Weights of a small GPT-style language model, trained from scratch on English Wikipedia.
Size: 8 layers, vocabulary 17981, 62.5M parameters.
Architecture: rotary positions, untied embeddings.
Training: a variant of Muon for these matrices, 1240M tokens.
MLP neurons of a small language model. Each row is named by its layer, matrix (up: input weights) and neuron, and shows model dimensions 288-415. Each number is 128 + 32 x the weight over its row's rms, rounded and kept within 0 to 255.
After each neuron's rows, "fires in" lists the words (lower case) most often at its 100 highest values on Wikipedia text that the model never trained on. A number after a token or word is its count.

L3.up1286 [180 137 108 146 174 123 128 145 113 174  99 204 176  96 130 119 118  63  94 128 170  87 124 193 100 117 136 143  81  65 137 119  85 169 193 144 152 186 122 153 156 156 113 138  87 216 174 113 118 143 141 130 159 102 165 121 107 140 103 121 161  93  73 145  87 149 136  44 149 109 115 172 110 114 103 130 111 126 148 100 146 137 142 142 175 124  55 169 131 106 111 162 169 102 156 112 155 182 153 122  52 215  58 124 138 202  80 174 152  90 138 149 101 118 161 103 138  92 143 125 111 120 127 118 168 233 153  82]
fires in: "of" 49, "a" 4, "prickly" 4

L3.up1874 [155 145 134 157 107 203  63 119 156  90 194  72 100 113 211 114 141 103 155  81 153 121  36 139 132 140 112  59 167 114 125 149 125 125 130 168  82 175 120 145 135 121  91 129  33 113  68 139 149 169 109 134 123 133 151 126 122  77  93 138 106 122 140 124 144 162  93 135 124 134 137 116 117  91 159 113 109 129  96 125 153  73 167  93 180 139 138  84  92 128 105 101 127  90 169  84 102 153 137 162  78 142  98  61 128 145 121 105 170 113  76 157  92 131 124  92 123 134 132 116 148 104 154 118 148 147 163 139]
fires in: "part" 37, "extra" 8, "half" 6

L3.up1312 [127 134 145 104 139 158 205 150  98 112  84 146 126 127  82 158 129 155 105 114 111  83 118 182  95 124 127  82  97 115  98 179 105 135 115  97 103  93 181 132 101 141 120 120 103 115 141  91 129 115 106 124 111 173 111 144 128  98 176 100 132 128 111 109 103 104 112 136 108  79  33 172 171 103 184 125  83 103 137  70  91 149  50 151 112 184 148 160  63  56 152  97  65 126 155 122 111 168 113 215 145  92 110 132  77  74  73  96 150 118 121  87  78 163 141 120 169  96 160 135 122  62 101 161 132 130 119 200]
fires in: "to" 68, "not" 9, "who" 6, "that" 4, "will" 4

L3.up2266 [ 86 146 123 129 120 151  76 110 109  81 102 131 159  80  80 126 169 149 111 121 123  92 119 109 123 148 162 171  96 117 214  79 114  89 112 150 245 112 158 140  94 125 113 137 128  93 144 127 169  80 178 146 155 146 129 153 128 153  73 154 122  98 124  68 114 120 151 162 183 128 165 129 113 100 121 146 134 109 100  67 117 107 108 146 139 119 122 123 141  96 173 112 100 199 145 158 131  88 162  98 163 116 209 188 100 110 130 126 128 126 131 138 102 100 146 177  73 119 165 138 107  74 175  99 147 143 115 107]
fires in: "she" 52

L3.up1390 [121 105 140 152 105 119 130  99  80 183 150 161 149 107 151 131 143 139 131 104  95 141  96 126 142 102 157  84 129 120 137 150 174 108 127 138  76  90 105 157 101 134 218 134  75 119 146 122 111 101 135  99 111 136 110 114  68 132  66 128 109 140 110 114  67 117 128 161 146 130 141  96 127  98 191 138 153  79 129 109 152 130 157 137 164 149 190  95 136 115  94 205 104 149 109  80 108 103 143 180  85 105 110 134 172 108 149  96 123 125 164 111 116  86 104 140 131 182 129 109 106 153 169  83 151  65 136 130]
fires in: "of" 30, "other" 26, "several" 7

L3.up1550 [118 150 162 205 119 204 132 152 143 151 130 118 115 131 203  87 121 133 166 162 119 134  97 160 106 120 131  98 165  91 127 102 131 101  96 170 114 106  85  77 124 119  98 102 103 177  60 123 106 123 130 151 128 142 114 125 134  72  64 168 174 206 116 106 122 126 143 159 194 145 133 121 132 114 146  92 130 215 155 111 119 191  91  45  91 186 113 151 144 112 161 150 109 153 108 133 140 163 128  90 110 113  80  66 175  98  53 115 155 152 107 123 159 144 164 151 117  29  94 122 171 128 121 104 166 114 131  86]
fires in: "part" 28, "end" 17, "one" 11, "start" 4, "spent" 4

L3.up1440 [155  97 183 141 127 123  99  94 139  82 132 139 120 137 140 149  89  79 144 103 173 104  36 101 122  96 147 116  43 166  97 116 177 146  81  95  93 150  75 107 128 140 116 146 148 146 115  92 133 125  87 144  82  99 105 130 134 114 110 109 141 164 161 163 117 158 124 133 144 121 145 143 100  98  80 138 151 119 124 113  79 118  90 122 208 112 103 125  67  89 177 149 103 136  64 165 173 162 121 117  67  56  88 115  76 124 168 109 141  98 114 130 141 162 151  53  98 151 167  94 104  74 121 108  81 143  76 160]
fires in: "more" 15, "to" 13, "became" 10, "very" 9, "13" 6

L3.up971 [108 122 130 156 116 116 115 110 126 159  66  95  97 139  99  65 177  89  42 131  82  98 107 102 113 116 128 155 116 116 121  96  78 138 127  71 104 103 118 126 165  95 109 178 164 111 110 132 145 188 155  63 178 146  98  97 124 164  86 150 136 123  89 121 137  38 107  75  96 125 156 157 115 127 119 163 127 120 127 143 101 194 156  89 156 124 136 131 131 183 146 170 128 139 124 133 164  96 155 116 147  71  87 123  73 131 146  95 115 203 133 156 105  57 154 169 109 144 103 132  98  49 192  76  77 126 179 128]
fires in: "and" 52, "but" 6, "or" 5

L3.up338 [108 149 129  71 126 173 128  81 179 113 191  95  90  93 177 136  98  65 126 107 125 138 100 164 157  89 105 118 170 159 155 155 119 117 135  95  85 134 105 138 159 189 121  88 145 102  69 135  92 111 123 172 154  84 112 123  91 175 101 137 113 141 168 164 126 147 147  90 136 130  42 146 126 134 136 145  85 105 129 166 118 140 146 142 109 123 113 168 126 129 128  99 130 115 143 135 124 148  90 184  75 184 106 132  77  84 106 121  99  61 147 142 110  92 151 117 118 148 202  97  90 182 112 169 113 115 132 131]
fires in: "was" 24, "were" 14, "is" 11, "been" 5, "are" 4

L3.up2433 [ 88 151 148  94 152 142 119 104  76 107 160 117 132  83 227 155  87 108 137 116 177 179 165 124  52  88  69  86 119 153 142 177  97 152 136 131 127  75 106 105 143 126 128 128 162  90 123 192 109 100  90 171 139 184 144 103 153 112 117 154 123 173 148 151  72 157  82  83 102 126 194  94 166 173 107  67 159 149 149  76 150  97 131 184 171 165 113  93  98 144 125 130  81 195 139 129 153  85 154 124 104  93 113 142 102 164 158 152  89 126 155 171 169 116 112 163 140  68 145 167 112 146  97 166 169 188 109 170]
fires in: "of" 73, "in" 14, "van" 6

L3.up1439 [140 163 194  71  58 190 158 129 106 125 119 158  74 163 159 121 124 158 100  84  79 162  80 117 161 146 191  96 147  91 146 180 155 115 130 140  48 142 100 109  86  97 167  81  76 128 143 185  87 156 104 197  99 158 155 148 194 140 114  96 162  84 121 116 103 178 137 140  88 104 126 142 138 132  90 115 145  99  82 113 131 146 103 128  70 115 100  84 114  59 163 104 125 168 140  87 153  87 113 109  44 118  97  97 189 154 154  98  85 152 158 142 166 126 128 134  82 128 127 146  50  69 120 145 205 135 128 135]
fires in: "of" 38, "at" 15, "for" 6, "in" 6, "on" 5, "win" 5

L3.up421 [124 156 255 142 150 126  62 141 109 117 136 174 143 116 174 141 118 115 110 127  95 107 166 112 137 126  82 106 140 107 116 125  91 137 112  86 171 101 125 123 141  95 158 139 131 104 118  73 147 170  84 112 125 112 154 167 154 144 162 147 115  77 134 136 108 169 157 158 101 147 158 119 144 114 146 116  82 134 157 112 119  94 109 123 122 141 173 129  72  87 114 159 119 129 127 131 117  92 147 131 149  75 151  72  97 133 132 143  97  82 127 171 108 124 135 116 169 117 132 184 163 142 118 104 105 134 150 163]
fires in: "there" 29, "and" 12, "both" 9, "number" 6, "name" 5

L3.up336 [125  74 139 106 183 114 128 120 155 149 159  85 134  53 127 151  64 115 138 159 174 137 141 142 144 138 186 144 143 153 136 106 109 108 119 117 145 156 104 153 105  85 125 156  67 152  76  86 114 104 139 119 130  75  69 138 171  99 111 100 124 148 150  92 108  84 153 113  30 154 106 107 122  99 112 101 114  80 117 127 103 131  81 109 159 180 134 159  94 142 116  57  93 147 162 147  95 165  87  93 102 107 129 129  78 148 140 148 132 129 105 151  60  43 156  82 105 153 120 122 131 105 118 138 143 116 126  77]
fires in: "0" 59, "2" 9, "1" 7, "4" 4

L3.up1808 [132 126 107 120 127  98 146 118 148 102 119 106 137 127 109  83 111 110 104 131 160 154  54 143  99 109 122 181 138  98 183 113 135  86  74 131  91 108 169 121 132 109 147 122 163  92  82  86 126 118 103 172  99 109 136 116 111 191 134 121 166 171 135  54  65 152 148  72 110  95 173 150 127 133  89 101  92 162  39 117 143 171 149  96 113 125 120 165 139 153 164 124 132 118 125 153  47 101 163 153 131 137 172 191 107  83 200 148  59 120 124 145 159 138 124  79 113  94 108 104 113 129  85 130 136 135 113 172]
fires in: "were" 26, "are" 23, "these" 9, "t" 4, "los" 4

L3.up633 [140 115 147 112 154 156  95 143 125 108  77  95 152  99 169 100 178 164 148 142  57  94 141 143 105  93 105 103 131 129 107 138 141  96 158  75 116  80 106 156 115 166 128 112 138 113 140 162  98 108 120 160 151 127 121 126  99 177  54 129 112 123  81 128 117 109 168 135 158 122 140 154 142 133 164 139 133 118  99  71 186 123 144 124 192 125 152 173 125 106 144 174 116 130 139  50 115 192 154 115 103 149 188 160 117 119 150 153 132 122 151 166 112 130 106 140 156 161  87  77  86  96 181  74 101  92  66 125]
fires in: "the" 20, "three" 12, "of" 11, "these" 6, "two" 4

L3.up1715 [ 81 166  81  98 135 131 113 109 105 129  75  79  80 114 111 130  98 101  89  98 176 121 114 111 182 131 162  83 120 121  68  85 124 102 233 108 125 118 147 109 127 145  90 121 152 143 104  81 118 101  79 142  88 150 108  88 141 147 136 156 130 111 127 102 118 116  60 170 100  92  97 162  88 160 121 100 120 168 140 123  68 128 163 140 113 115 144 102 134 150 179  64 114 123 158 167 169 190 106 137  85  91 102 114  74 174 135 148 138 127  96 103 136  96 115  95 135 135 145  82 159  70 125  73 112 103 123 104]
fires in: "with" 53, "have" 11, "in" 5, "is" 4, "despite" 4

L3.up1356 [133 150  81  59 138 134 117  89 224  78 151 109 149 178 109 147 154 158  78 192 128  86 132 115 125 128 180  89 153  90 129 167 104  86 106  87  46  80 148 119  50 121 119 142 164 129 122  68  84 132 142 142 106 147 104 107 178 144 144 114  65 102 123 122 146  90 121 162 116 130 139 132 118 187 108 153 152  24 125 118 128 137 130 171  73 116  96 126  95 107 101 131 117 164 121 127 140 159 128 197 132 116 105 147 124 145 166 114 156  98 151  81  58 190 154 173 156 182 124 132 135  87 158  82  91  81  59 145]
fires in: "to" 58, "did" 8, "girls" 4

L3.up218 [119 118 146 160  98  68 162 110 127 167 112  98 110 129 118 147  98 156  81 178  85  77  98 135 118 127 126 140 117 157  90 112 164 137  94  67 134 147  83 170 111  81 134 125 139 113 130  81 162 125 115 158 134  94 177 136 203 116 120 148 149 158 129  87 135 113 113 135 116 120 144 110 161 116 196 136 106 132 160  87 104 123 156 160 108 148  90 138  38 142 190  76 120 109  74 142 151 130 176  93  88 121 118 179  97 148 152  99 166  49 159  92 156 100 142 125 152  69 152 124 102  70 111 148 143 153 170 163]
fires in: "most" 20, "more" 15, "and" 7, "very" 6, "deeply" 4

L3.up950 [140 107 136 111 158 141 129 106 151  92  87 102  81 139 199 135 116 107  98 103 111  99  71 173 155  61 127  70 103 110 139  89 123  91 115  86 164 132 127 142 167 125  38  83 117 159 187 168 158 192 130 109 138 122 177 120 183 108 138 189  93 175 134 133  90 164 142 114 170 182 130  60 145  92 108 113 134 137 140  89  91  72 144 131 140 154 114  94 104 138 151 131 112 104 106 109 182 184 104 135 116 125 100  94 146  88  90 106 183 150 126 155 104 128  92  74 157 106  78 115 154 137  89 128 149 163 154  56]
fires in: "years" 19, "time" 8, "year" 7, "games" 6, "1994" 6, "2022" 5

L3.up1208 [168 151 133 110 105 109 147  92 173 105 174 110 135 157 129 100 160 124 143  95 144  92 124 169 138 182 169 143 180 129 108 122 145 153 153  57 114 153 153 146 121 131  92 152 125 119 124  93 142 125 147 160 182 112 143 124 108 164 138 127 124 100 117 132 106 114  63 165 101 114 113 121 136 161  68 121 184 134 127 126 148  68 121 119  99 156 176 121 198 133 113 135 130 146 133 138 130 128 132 191 142 150 139 119 143 154  63  96 128 183 113 115  99 124 157 139 172  88 150  79  72 116 154  99 133 149 162 116]
fires in: "1" 17, "0" 16, "4" 8, "5" 7, "3" 6, "6" 6